python train.py --num_attention_heads=8 --num_key_value_heads=8 --vocab_size=5652 --positions="rope" --rope_theta=10000.0 --bias="none" --init_std_o=0.0 --optimizer="cautious_adamw" --lr_mult_o=1.04 --final_lr_fraction=0.02 --max_seq_len=512 --doc_mask=false --max_steps=6884
MLP neurons of a small language model. Each row is named by its layer, matrix (down: output weights) and neuron, and shows model dimensions 48-143. Each number is 50 + 15 x the weight over its row's rms, rounded and kept within 0 to 99. A neuron's up and down rows have the sign that makes its largest values positive.
Before each neuron's rows, "fires before" lists the tokens most often just after its 100 highest values on Wikipedia text that the model never trained on. A number after a token or word is its count.

fires before: "'" 18, "', " 12, "." 11, "," 10, ", " 5, "; " 5
L2.down162:34 49 58 39 31 56 59 34 65 53 39 51 54 41 45 77 75 52 54 56 42 47 44 20 40 77 50 64 48 40 42 69 60 76 45 67 79 61 61 35 46 37 27 37 38 66 33 70 44 64 43 41 62 64 57 67 40 49 53 54 50 34 70 40 51 56 70 74 45 36 53 83 50 46 53 55 57 60 63 44 49 36 55 32 59 38 62 49 27 70 59 39 35 43 55 66

fires before: ", " 43, ". " 19, "\n" 11, "| " 6, "." 5
L7.down101:60 40 41 66 61 46 39 65 69 43 66 27 52 63 47 49 62 53 65 35 59 39 57 49 48 46 62 51 57 56 42 61 44 61 43 45 68 85 68 39 43 43 54 52 52 41 19 31 64 52 39 34 26 61 32 55 28 27 19 42 66 27 62 21 63 54 27 44 52 66 51 50 49 34 67 48 56 42 32 54 41 52 63 44 34 58 51 61 93 65 66 57 50 41 81 31

fires before: ", " 19, "\n" 16, ". " 7, "===" 7, "." 6, "'" 4
L3.down128:43 41 18 64 20 84 59 22 58 56 57 52 68 60 70 42 79 40 47 62 38 36 64 71 33 33 71 38 52 62 67 29 75 55 66 54 54 30 73 57 62 50 83 32 56 65 45 32 38 32 51 84 16 66 43 53 44 48 71 19 47 73 59 39 52 23 52 61 73 66 42 22 32 50 60 71 38 51 23 76 80 61 77 37 52 53 39 50 44 63 56 35 65 55 49 27

fires before: "the " 17, "to " 10, "a " 10, "in " 8, "by " 5, "his " 4
L4.down502:46 53 56 75 50 32 63 44 79 51 37 50 43 52 44 64 58 26 62 74 49 36 32 25 42 43 51 65 44 47 35 64 35 11 62 29 33 55 54 63 47 68 53 79 54 40 53 59 27 55 77 48 21 80 56 34 22 72 55 41 53 55 50 65 59 71 48 42 45 48 53 68 48 53 40 45 33 60 54 43 52 53 49 56 53 61 65 42 38 63 61 49 29 80 54 48

fires before: ", " 27, ". " 19, ": " 8, "s " 5, "'" 5, "." 4
L2.down59:38 37 37 67 57 41 45 67 67 18 53 66 68 32 78 71 65 58 43 63 80 51 47 66 32 57 29 48 51 49 69 47 02 65 51 67 48 30 43 54 58 68 44 37 15 44 54 29 33 80 34 46 62 39 61 45 28 54 42 51 35 47 63 62 31 31 47 51 34 48 45 64 28 61 46 39 56 62 45 66 95 42 26 74 54 33 58 48 16 44 49 63 51 51 22 65

fires before: "201" 22, "202" 17, "199" 11, "200" 11, "198" 8, "192" 8
L2.down641:68 53 45 46 57 66 66 30 59 31 52 22 46 64 69 21 40 48 55 50 37 70 54 38 62 55 60 63 58 39 43 50 66 55 38 31 45 59 73 59 45 28 65 22 62 65 60 50 37 38 30 55 50 35 52 38 61 19 67 12 67 69 67 60 35 30 52 50 62 40 41 54 55 69 58 61 21 54 64 41 53 33 57 50 50 54 52 54 84 57 38 47 25 47 47 58

fires before: "| " 54, "- " 40
L9.down505:56 55 35 62 34 00 57 45 79 43 48 67 48 49 44 52 43 45 51 61 59 43 45 31 50 39 41 45 64 73 43 46 70 45 47 72 30 59 60 49 55 44 55 74 48 45 56 47 61 47 49 49 62 54 45 41 48 71 45 34 41 55 56 60 47 67 54 41 72 61 41 51 60 41 48 41 49 50 50 49 46 59 19 53 45 32 28 22 46 44 39 47 52 47 34 53

fires before: ", " 35, ". " 14, "." 7, "to " 7, "\n" 6
L4.down590:49 46 29 74 52 99 50 36 38 32 36 45 48 39 55 42 53 49 42 60 20 42 64 56 32 66 51 42 60 63 59 76 41 46 34 58 38 34 54 71 41 56 42 45 47 43 30 82 32 37 61 43 68 38 58 56 43 53 76 21 37 37 57 26 84 38 40 32 19 24 82 57 69 45 29 32 59 73 48 76 65 57 65 29 46 40 60 70 64 39 66 43 62 39 48 45

fires before: "- " 65
L7.down293:34 35 85 64 30 03 35 57 80 49 62 53 50 72 67 60 61 58 49 60 19 45 49 28 22 43 64 35 57 76 59 47 46 61 57 46 72 81 41 71 63 42 53 54 40 57 54 65 57 48 85 17 53 66 51 74 50 66 38 39 66 57 65 52 41 68 43 49 61 70 51 45 48 56 35 42 52 39 80 59 66 59 33 51 29 55 79 52 29 45 50 66 32 26 51 54

fires before: "| " 37, "." 13, "; " 5
L9.down290:31 53 52 62 69 41 36 39 69 57 61 62 47 56 67 65 43 22 48 49 39 34 60 70 56 56 42 38 47 39 41 37 42 41 63 48 75 66 50 41 28 57 48 52 19 51 39 58 39 40 71 36 51 57 65 54 46 27 86 44 56 54 60 39 44 26 66 51 60 73 39 50 42 51 75 79 51 43 42 50 35 70 66 86 67 38 56 31 35 60 62 72 30 37 22 66

fires before: "| " 47, "- " 39
L9.down57:68 46 37 51 46 00 65 49 41 35 51 54 49 51 42 45 30 46 55 52 42 39 50 52 54 67 53 31 50 42 49 37 42 53 47 68 43 51 44 54 45 41 49 53 57 50 40 44 47 59 24 61 43 32 39 27 48 54 49 45 63 55 44 45 52 71 67 73 40 54 54 72 51 35 66 47 57 56 46 50 38 59 71 69 35 47 37 66 44 59 51 64 57 30 57 50

fires before: "\n" 58, "\n\n" 34, "a " 5
L6.down183:35 14 58 62 46 50 51 59 49 35 54 52 57 51 81 39 35 35 49 44 74 60 36 47 44 37 53 54 85 21 52 58 52 49 32 24 51 64 54 58 30 73 90 64 41 39 34 34 33 36 43 57 54 39 49 55 39 58 59 57 48 42 56 54 61 57 54 83 73 50 71 60 62 53 53 56 46 40 53 68 48 48 46 47 55 49 41 33 39 42 45 67 71 44 53 64

fires before: ", " 26, ". " 23, "." 14, "\n" 13, "\n\n" 7, ": " 5
L7.down402:20 50 37 49 52 60 69 46 55 32 33 62 48 50 39 40 38 76 35 50 29 31 50 35 81 48 72 43 63 62 59 32 47 53 64 62 40 49 25 67 56 60 59 41 49 70 34 52 44 47 57 69 34 33 66 43 34 33 54 24 46 51 59 18 32 31 71 61 52 30 35 37 42 56 79 65 56 53 39 45 33 54 48 25 61 36 43 40 52 68 48 52 54 36 39 55

fires before: "as " 35, "the " 21, "in " 4
L6.down161:45 49 47 40 52 49 18 46 35 42 37 34 48 46 46 36 38 57 58 64 47 51 40 64 37 67 39 30 55 48 64 48 41 20 56 52 23 48 92 65 43 82 66 55 44 64 69 49 23 47 50 64 65 52 44 30 39 48 51 55 62 71 67 36 48 80 50 39 77 44 59 73 49 89 60 46 50 45 52 51 49 60 67 30 60 82 68 47 35 59 46 45 73 61 33 68

fires before: "| " 56, ": " 6, "\n" 6, "and " 5, ", " 4
L6.down392:33 66 63 53 46 94 37 61 43 79 35 62 50 52 35 16 65 59 62 57 54 53 48 15 47 59 53 36 33 99 55 54 31 65 56 71 59 52 70 64 56 31 25 55 50 37 72 65 15 58 59 82 43 52 49 61 60 32 36 76 25 51 34 43 36 47 41 50 54 42 47 76 54 29 47 23 42 65 45 41 71 40 71 51 31 50 60 65 42 50 63 54 45 85 54 16

fires before: ", " 32, "." 12, ". " 11, "\n\n" 6, ") " 5, ")" 4
L6.down588:69 56 19 58 49 51 51 29 38 51 58 23 23 26 22 54 46 25 58 28 84 57 60 59 47 53 79 54 75 44 28 31 59 41 49 63 44 68 62 57 21 88 36 31 42 36 69 42 63 49 52 65 59 62 44 28 37 52 54 18 42 68 71 20 48 39 62 57 47 45 83 39 51 69 35 75 57 40 42 46 41 39 33 44 41 36 42 64 60 34 26 26 63 72 40 71

fires before: "\n" 32, "S" 11, "\n\n" 10, ", " 6
L4.down213:83 57 78 59 50 68 20 41 50 29 36 55 68 61 51 51 47 81 73 07 62 55 43 53 55 67 74 48 90 39 64 39 73 23 61 48 41 55 70 45 40 28 57 26 30 68 58 49 42 64 45 37 53 63 76 50 46 45 86 40 42 64 61 42 40 29 43 26 58 47 36 44 51 33 47 65 39 57 53 53 57 52 70 70 33 60 39 67 29 33 35 57 45 65 56 37

fires before: "| " 29, " " 14, "." 12, "ever " 4
L6.down591:20 46 45 40 59 41 32 56 57 73 48 60 27 33 59 48 73 54 62 29 49 54 61 59 14 25 61 51 60 27 72 41 28 38 52 37 49 41 52 49 65 45 41 60 50 56 37 52 24 36 54 54 63 17 44 54 53 53 46 35 21 62 50 34 70 54 86 62 36 48 43 57 61 27 67 40 64 51 55 34 40 21 67 55 31 21 56 43 60 45 61 50 49 31 48 49

fires before: "| " 20, "- " 10, "===" 6, "==" 5, "== " 5, "The " 4
L6.down694:78 55 42 36 76 18 68 53 58 20 28 55 61 55 49 29 59 52 44 77 34 50 65 60 24 52 62 63 45 32 46 29 59 43 41 37 49 48 64 49 63 61 73 40 40 68 42 36 73 20 34 49 79 49 45 50 57 37 45 60 60 49 37 36 57 56 66 70 54 43 47 59 47 29 26 20 54 51 55 46 43 75 57 53 35 61 53 70 15 24 25 47 52 46 45 72

fires before: "in " 25, "to " 17, "at " 8, "from " 6, "on " 6
L9.down588:54 50 41 33 63 12 41 49 39 48 60 47 62 60 54 53 38 64 38 46 62 47 37 34 35 35 28 60 57 68 49 98 62 38 43 28 52 71 64 61 81 66 40 61 70 43 80 40 46 29 70 59 61 49 37 43 54 49 47 75 57 90 54 44 69 20 61 65 64 44 30 42 29 61 60 71 65 40 64 65 56 49 44 61 31 43 44 17 25 68 51 70 40 39 65 59

fires before: "\n" 30, "\n\n" 17, "00 " 9, "45 " 4
L6.down85:57 51 36 60 35 41 46 62 41 42 45 55 41 56 51 33 88 32 70 42 29 52 64 71 24 24 47 31 38 54 70 37 45 69 53 29 70 62 25 37 36 44 51 46 42 59 52 31 23 38 76 48 51 45 49 40 47 37 45 56 43 42 41 53 36 78 39 42 44 62 50 55 41 67 27 56 51 55 47 50 57 50 35 36 49 40 54 73 54 78 56 46 45 55 61 54

fires before: "of " 33, "and " 17, "(" 9, "in " 6, "at " 4, "for " 4
L9.down101:43 51 32 50 28 78 63 42 64 60 55 53 60 30 59 30 30 36 35 39 65 44 19 39 38 54 31 38 70 39 68 38 93 33 51 61 52 37 64 48 71 52 47 50 46 42 55 73 33 33 73 43 40 54 11 43 38 41 19 58 40 72 52 43 48 30 43 53 90 49 25 33 39 85 50 43 60 39 41 43 62 69 56 54 36 39 38 41 56 59 79 73 47 53 74 68

fires before: "\n" 57, "- " 13, "\n\n" 4
L7.down156:64 65 48 60 60 41 50 41 52 26 20 76 65 48 40 60 68 53 40 40 51 35 56 48 59 18 47 39 32 47 40 57 56 72 65 50 30 40 56 45 73 59 49 69 71 27 34 63 40 60 47 33 51 44 63 48 48 45 10 70 53 65 41 58 79 84 62 59 59 58 34 64 67 25 34 44 30 43 61 56 44 81 33 57 71 41 29 65 44 58 48 56 44 37 48 58

fires before: ", " 43, ". " 7, "–" 5, "; " 5
L3.down297:66 65 41 39 51 08 33 42 28 68 54 52 46 37 44 52 55 25 74 39 57 66 50 49 40 61 28 63 60 41 60 48 61 36 27 38 43 41 32 36 53 71 48 47 38 44 17 28 51 45 57 48 80 48 40 46 74 52 42 53 66 19 56 35 28 42 63 69 57 51 76 40 45 40 28 51 69 68 40 56 45 44 56 35 38 67 44 64 55 14 58 47 87 45 49 62

fires before: "| " 40, "|" 16, "in " 4
L3.down260:41 62 32 44 31 60 52 32 57 58 34 65 46 54 57 59 46 41 26 61 85 61 55 34 59 63 63 35 97 79 84 63 64 46 62 49 49 58 81 49 56 59 58 53 42 58 50 47 38 74 63 41 71 57 41 34 40 43 56 73 38 74 70 55 24 50 53 32 31 40 39 56 67 52 21 44 50 70 45 27 39 23 52 50 69 64 48 71 41 64 63 34 52 66 46 38

fires before: ", " 41, "–" 18, ". " 7, "." 4
L3.down366:34 74 40 76 50 06 29 30 51 63 42 38 45 29 61 69 53 36 56 42 53 48 63 47 63 60 46 63 46 55 66 75 41 38 45 59 71 55 52 65 24 56 64 37 61 32 49 46 37 52 35 40 79 70 32 39 58 54 71 30 63 56 65 52 38 37 51 57 47 34 56 22 66 57 55 45 47 56 72 38 71 57 65 29 18 52 39 41 57 42 43 55 24 84 42 41

fires before: "| " 49, "- " 24
L9.down68:59 39 56 54 59 00 61 46 63 43 41 49 56 44 35 55 45 50 40 49 55 47 62 47 79 57 58 41 56 55 34 46 53 49 68 66 94 55 68 40 37 47 47 47 58 47 37 48 27 57 49 55 53 71 44 70 66 41 36 69 40 25 57 43 41 62 62 43 39 41 48 73 53 67 64 47 64 60 52 40 28 61 48 54 56 66 56 36 48 49 60 54 26 41 51 72

fires before: ", " 34, ". " 24, "." 13
L4.down232:52 46 67 48 59 53 36 47 57 67 46 72 24 51 29 67 40 49 53 46 45 55 61 43 36 44 80 56 64 38 58 56 61 49 62 67 75 49 59 19 37 33 32 48 60 35 65 60 66 36 56 71 51 84 30 52 54 60 41 47 49 65 52 62 52 75 57 58 37 72 33 52 60 32 23 40 84 21 68 61 46 21 42 84 47 30 58 53 33 56 51 30 46 60 44 63

fires before: "==" 24, ", " 19, ". " 12, "." 5
L6.down381:61 51 52 79 23 31 55 42 70 41 40 50 48 60 71 60 61 57 19 59 35 44 39 51 48 39 60 46 69 78 63 50 34 48 59 68 42 63 56 40 56 34 53 34 66 29 47 36 37 75 89 63 30 97 24 36 46 47 58 48 54 48 21 58 41 45 53 48 41 73 44 34 52 40 42 44 50 60 51 53 55 37 38 61 32 77 71 13 33 52 21 36 44 55 42 69

fires before: "\n" 54, "\n\n" 40
L3.down415:68 53 56 53 71 78 32 43 60 41 38 60 52 51 63 61 52 48 48 51 66 33 36 60 55 71 30 41 48 30 62 60 30 55 48 43 58 75 82 49 55 64 60 32 38 40 44 67 36 85 43 50 63 81 45 57 69 45 69 57 69 61 52 33 47 50 49 29 32 47 57 74 41 19 78 32 50 51 68 52 49 48 52 63 36 57 36 57 52 46 35 39 45 43 28 64

fires before: "of " 22, "and " 15, "in " 6, "to " 6, "that " 5, "by " 4
L3.down82:59 72 63 78 38 76 69 56 39 83 56 48 47 17 43 56 58 37 52 58 39 59 23 59 43 29 49 56 73 43 62 62 99 43 42 45 43 54 61 57 33 52 69 51 48 43 51 49 58 49 64 35 51 35 35 42 58 61 57 41 54 36 77 33 75 35 40 37 67 20 41 58 51 25 41 30 53 55 52 50 65 57 43 40 37 37 38 36 35 72 60 54 26 51 63 44

fires before: "\n" 46, "\n\n" 25, "ing " 4
L6.down497:45 35 59 51 36 37 31 66 66 34 55 69 47 38 49 41 39 66 26 59 59 67 69 28 14 40 32 35 39 49 46 50 51 72 30 62 61 63 32 58 53 61 59 46 49 63 13 63 45 50 18 57 33 47 34 43 38 57 52 42 59 46 50 50 36 69 49 61 65 53 69 52 75 37 45 74 52 61 32 63 39 78 66 42 58 47 55 23 30 75 12 42 64 47 57 89

fires before: "| " 44, "- " 27, "The " 4
L9.down220:67 57 66 36 45 00 62 53 55 46 49 46 60 58 22 41 55 55 59 38 65 50 61 58 46 55 51 46 58 33 46 46 43 50 52 47 51 47 48 50 42 46 75 46 61 51 58 63 48 49 30 57 46 60 55 56 51 40 33 29 76 31 68 40 58 58 70 57 56 52 40 38 62 49 53 40 44 58 53 49 51 52 60 73 52 55 27 73 40 57 51 71 57 24 53 58

fires before: "the " 40, "as " 10, "for " 6, "which " 4
L6.down44:83 58 27 64 43 65 32 54 26 41 69 55 55 74 25 54 45 01 51 53 01 59 64 62 55 58 49 54 43 64 21 60 33 47 47 58 44 85 70 61 73 61 67 44 36 38 73 65 48 38 46 59 53 47 77 47 51 73 58 53 29 44 50 44 63 90 54 45 46 33 44 49 33 73 43 54 48 87 55 62 64 53 60 43 54 47 57 52 51 38 53 30 57 44 45 40

fires before: ", " 45, "| " 17, "." 7, ". " 6
L4.down382:48 62 64 75 37 52 65 67 66 60 42 55 53 43 27 81 41 63 45 40 64 60 83 60 60 49 62 46 43 65 64 11 55 59 59 57 35 26 98 56 27 52 49 65 69 49 65 47 55 60 49 47 49 52 50 67 48 44 70 40 40 29 63 26 53 66 55 33 39 33 40 50 69 50 49 92 32 29 73 55 40 46 39 63 51 31 54 58 61 64 59 49 61 59 47 19

fires before: ", " 25, "that " 10, "to " 9, ". " 8
L6.down270:52 69 81 47 55 86 48 49 44 46 52 33 41 59 19 55 43 55 32 53 72 57 45 58 43 25 81 41 49 53 37 58 53 60 40 50 29 39 68 45 74 43 66 16 28 47 69 45 61 36 38 36 56 84 40 43 49 52 36 47 35 71 78 43 62 35 46 62 54 56 61 51 52 58 32 49 49 18 44 48 42 77 29 35 34 74 53 36 62 64 70 58 54 27 65 56

fires before: "- " 67, ": " 5
L6.down512:42 72 54 64 46 59 65 52 66 25 54 78 47 57 23 55 38 76 33 59 61 32 52 75 51 58 62 20 13 53 63 45 29 67 22 56 51 54 50 81 47 36 35 83 65 33 20 35 70 43 42 30 65 56 36 45 58 60 36 67 60 39 67 83 33 45 74 53 31 43 50 51 61 67 32 33 38 32 68 60 43 35 61 64 47 45 84 63 25 43 69 49 13 38 27 60

fires before: "- " 42, "| " 25, "== " 7, "==" 4, "In " 4
L9.down253:71 37 55 61 56 00 38 48 70 48 65 54 29 45 40 46 45 38 60 56 52 50 84 45 61 38 51 43 41 34 60 34 41 71 50 35 76 64 70 51 39 32 66 42 40 43 39 66 58 41 33 68 51 53 34 45 45 66 38 38 46 33 56 47 74 57 95 60 44 44 56 38 74 35 58 54 62 40 61 45 49 64 55 57 47 49 39 36 32 58 50 54 41 35 54 77

fires before: ", " 31, ") " 11, ". " 6, ")" 5, "'" 4
L4.down460:56 56 23 65 57 51 51 08 36 72 62 52 50 46 70 11 54 40 72 32 49 45 38 62 62 20 43 53 73 39 50 50 55 43 56 15 67 39 22 43 19 31 67 42 42 44 48 46 41 53 56 55 69 53 53 35 37 62 43 44 41 50 43 42 49 55 63 54 48 66 34 41 96 48 59 45 58 55 26 49 55 27 32 57 32 58 29 57 62 74 55 47 64 54 55 31

fires before: ", " 37, ". " 14, "." 8, "and " 4, "0" 4
L4.down660:46 41 68 52 51 49 45 76 50 40 48 43 56 57 27 24 45 60 46 27 71 81 62 57 23 48 62 37 50 54 46 43 55 32 47 51 45 60 67 58 56 66 54 30 50 30 37 41 76 57 52 68 34 67 41 69 22 49 49 51 48 40 56 48 55 48 58 54 36 41 50 51 44 60 34 56 54 59 72 59 35 64 64 37 47 49 55 32 56 39 81 43 73 53 61 37

fires before: ", " 67, "the " 6, ". " 5
L4.down556:61 19 62 39 47 31 25 55 58 53 27 52 29 33 74 60 44 41 56 36 33 49 19 80 60 34 37 17 26 21 77 53 43 59 34 47 43 38 46 64 39 51 45 50 54 16 55 59 41 41 59 54 38 38 64 55 35 43 53 31 39 34 49 32 70 44 44 61 59 52 44 28 76 36 32 52 65 29 46 69 80 40 27 63 49 67 60 41 55 57 48 31 39 65 64 65

fires before: "\n" 41, "\n\n" 26, "of " 5, "0 " 4
L3.down60:51 49 47 50 65 50 65 37 58 43 71 52 04 82 38 25 61 31 50 60 27 51 44 17 24 58 54 57 81 28 85 56 59 74 68 38 52 44 34 49 44 36 52 23 48 34 60 53 42 54 69 47 58 40 71 58 34 18 79 34 51 44 55 59 47 79 62 45 43 83 55 43 44 44 56 64 41 44 63 50 72 56 73 31 55 63 41 52 53 65 57 66 77 62 22 50

fires before: "." 17, "'" 10, "', " 8, "% " 7, "°" 6, "-" 5
L2.down150:28 38 62 54 34 38 44 42 64 58 57 58 38 52 55 60 51 52 57 59 36 55 38 18 43 37 43 40 65 43 62 76 80 65 24 59 73 67 51 56 18 07 32 57 52 56 70 58 49 63 62 46 47 41 44 54 48 40 55 48 94 53 61 34 51 41 79 36 53 36 41 51 63 80 15 58 54 55 68 39 60 44 44 51 45 61 63 31 46 40 63 59 37 49 23 52

fires before: "the " 34, "his " 6, "in " 6, "which " 4, "of " 4
L9.down586:37 70 77 43 29 56 28 58 55 28 47 69 47 43 46 62 68 40 50 72 84 42 56 40 48 43 30 61 62 37 61 53 49 50 53 22 31 60 35 55 44 46 52 53 26 67 51 31 47 48 48 51 38 49 62 61 26 61 41 57 86 23 76 44 49 44 46 46 56 37 36 49 59 45 40 36 19 76 57 48 35 68 66 43 63 66 36 39 38 39 32 65 62 54 73 39

fires before: "201" 18, "199" 13, "202" 13, "198" 11, "196" 7, "200" 7
L3.down536:67 75 51 73 61 76 53 61 62 38 38 36 41 55 71 79 57 22 27 61 16 41 49 52 17 28 53 62 51 49 68 77 60 64 53 39 59 61 62 53 24 58 48 34 53 25 75 57 36 39 43 24 89 48 38 22 62 39 39 43 58 50 47 56 67 71 56 53 44 36 57 36 43 66 71 62 68 31 51 42 42 42 60 68 74 39 51 40 67 72 51 33 28 60 31 34

fires before: "-" 16, ", " 10, "were " 10, "as " 9, "." 8, "es " 7
L2.down345:89 40 62 34 15 31 58 40 58 62 32 84 63 53 55 85 42 52 71 70 69 65 48 43 40 35 73 38 57 27 44 51 50 37 41 47 61 38 53 48 25 45 45 65 68 64 59 53 77 32 44 44 76 39 43 51 56 72 59 76 17 36 40 66 54 51 32 29 53 37 62 46 54 69 42 61 42 69 51 62 55 33 47 46 62 51 40 56 63 51 17 57 61 71 23 65

fires before: "| " 29, "The " 14, "In " 9, "- " 4
L6.down614:79 63 47 41 52 23 57 72 31 36 60 55 49 35 15 59 45 40 66 59 69 35 71 53 53 45 69 29 44 41 42 51 42 76 49 62 35 86 49 45 45 53 70 27 67 29 52 48 84 55 24 62 64 61 50 51 49 41 30 60 56 39 65 44 40 63 62 68 66 75 22 55 46 45 63 44 35 54 73 59 32 46 74 55 59 50 35 60 31 51 46 66 40 22 65 60

fires before: "–" 15, "\n" 11, ": " 10, "es" 8, "; " 7, ", " 7
L7.down684:35 45 58 48 38 75 52 33 55 70 48 62 27 49 67 58 43 57 54 35 64 81 63 45 62 58 53 32 50 63 86 68 53 61 41 56 56 60 57 72 71 34 62 37 52 30 49 39 57 87 45 42 58 43 27 34 58 59 61 62 49 55 43 55 61 77 37 58 48 72 23 52 61 55 50 20 57 61 30 38 39 77 48 62 48 44 70 48 83 21 56 47 16 24 74 73

fires before: "- " 41, "| " 41
L9.down647:52 33 66 66 61 00 61 72 46 37 47 52 48 60 18 25 47 40 48 45 58 55 54 48 71 56 39 44 35 52 31 44 48 61 57 64 54 47 45 46 42 44 68 60 55 50 52 41 55 39 28 57 32 57 46 57 41 71 61 49 74 58 51 38 61 61 53 74 49 64 65 48 57 33 64 48 55 47 58 51 26 59 55 64 48 40 33 58 37 54 30 55 65 39 58 57

fires before: ", " 28, ". " 18, "s" 7, "." 7, "s " 4
L3.down247:55 52 43 53 52 42 63 34 38 50 40 65 40 26 28 46 56 57 71 72 70 61 43 28 61 43 73 55 44 74 75 43 83 43 75 38 99 67 48 44 81 29 59 75 57 39 43 71 62 71 26 89 35 67 13 55 61 57 33 69 43 84 30 54 24 29 47 27 41 27 38 60 47 53 50 68 43 28 68 62 45 54 54 38 63 55 41 18 34 63 42 50 78 60 59 56

fires before: "." 21, "," 12, "0 " 9, "°" 8, "0" 6
L2.down501:44 40 64 43 40 43 47 41 49 83 59 44 24 46 61 62 75 40 57 57 49 45 70 44 37 30 47 68 45 62 69 51 69 64 35 53 58 39 49 44 20 13 19 49 43 58 67 71 41 45 71 41 47 32 41 54 68 52 53 52 49 23 58 46 62 42 53 55 49 47 52 31 45 25 25 52 39 48 68 52 64 33 56 67 55 41 55 45 63 34 46 42 27 40 68 58

fires before: ", " 38, ": " 8, "–" 7, "ore " 7, "os" 4, "ops " 4
L7.down452:34 70 48 33 59 52 47 56 68 69 53 46 48 50 64 40 21 75 55 46 70 55 74 31 65 80 37 18 50 49 66 50 52 94 41 48 62 43 36 56 67 58 56 79 57 32 86 37 23 37 44 60 81 58 42 52 57 48 40 65 60 50 64 54 63 30 39 53 64 54 28 37 57 29 42 43 51 48 51 53 54 60 62 38 22 67 28 71 60 40 53 53 55 43 51 55

fires before: "==" 19, ", " 14, ". " 12, "." 6, "in " 4
L4.down42:24 57 63 57 52 43 55 51 66 46 51 38 55 43 51 31 33 44 43 37 67 47 62 40 45 59 52 39 54 38 77 46 50 51 57 59 46 42 78 80 33 66 19 42 61 39 29 43 37 71 62 38 58 51 51 70 55 74 72 46 36 65 66 34 74 77 41 47 44 70 17 53 47 31 45 57 54 38 52 61 33 48 39 45 43 60 43 27 54 74 60 56 31 25 60 65

fires before: ", " 20, ". " 15, "." 8, "\n" 5, "to " 4, "ter " 4
L2.down306:76 42 47 35 62 47 66 36 56 46 52 59 26 36 46 29 29 43 51 37 48 56 32 41 63 62 62 41 46 58 76 36 39 63 34 58 41 54 57 66 50 42 44 73 58 41 59 45 41 55 58 11 47 43 38 42 45 56 52 45 36 30 67 37 67 60 54 69 12 52 64 32 49 53 48 59 83 47 60 39 25 15 50 68 52 48 67 35 67 64 53 55 39 40 46 47

fires before: ", " 24, ". " 18, "." 13
L3.down557:57 08 26 44 43 46 35 33 53 80 57 56 50 33 90 54 16 41 35 40 76 34 32 46 47 32 48 19 73 32 80 66 44 58 52 55 54 47 44 28 24 72 46 45 47 46 41 73 51 52 49 66 54 53 48 50 46 55 85 61 46 51 70 53 22 51 46 79 71 55 39 31 52 46 62 63 28 55 50 47 47 49 36 53 43 52 56 54 62 24 57 55 81 58 30 74

fires before: "| " 46, "- " 20
L9.down2:80 41 43 54 48 00 44 50 54 50 46 68 76 41 58 72 50 57 39 81 43 62 56 28 47 31 53 33 44 43 64 65 52 61 59 88 62 59 59 25 43 37 62 47 60 37 68 20 37 44 52 75 73 37 80 44 50 43 36 79 54 53 61 55 40 43 38 54 47 58 33 60 50 54 60 35 46 50 56 40 40 62 36 69 64 46 55 49 24 49 55 58 50 37 47 62

fires before: "- " 100
L4.down284:60 39 59 53 63 67 57 62 59 59 39 63 62 67 29 99 60 48 21 59 52 49 71 52 23 46 36 40 63 66 29 48 44 65 31 28 43 76 56 57 61 24 56 50 54 64 40 34 50 28 58 41 49 55 33 70 48 37 44 51 61 55 50 43 51 57 23 51 65 36 63 57 64 62 28 44 51 53 57 47 30 84 50 25 43 35 55 73 46 51 65 68 40 71 17 60

fires before: "\n\n" 63, "\n" 24, "S" 4
L3.down6:43 60 84 39 78 29 49 29 32 87 42 39 53 60 29 59 68 61 35 47 58 63 28 37 53 58 82 48 62 65 27 53 73 25 41 49 38 53 59 54 45 17 33 35 49 65 51 56 70 61 55 54 71 48 68 33 40 55 52 33 50 26 39 64 36 46 87 39 57 48 79 74 59 43 48 71 37 18 55 63 41 38 48 81 81 57 42 50 28 39 43 36 46 40 80 43

fires before: ", " 26, ". " 16, "; " 6, "s " 4, "\n" 4
L9.down97:45 84 40 78 34 17 55 57 46 83 41 53 32 69 49 66 64 61 31 53 43 56 54 54 58 64 74 43 54 66 46 33 50 60 35 75 61 65 56 60 47 43 60 62 68 69 66 54 59 42 34 30 67 39 52 55 52 42 47 76 65 53 38 27 47 65 42 49 42 27 47 57 87 67 34 42 43 53 42 50 60 57 41 66 56 54 48 52 76 48 71 33 65 00 41 36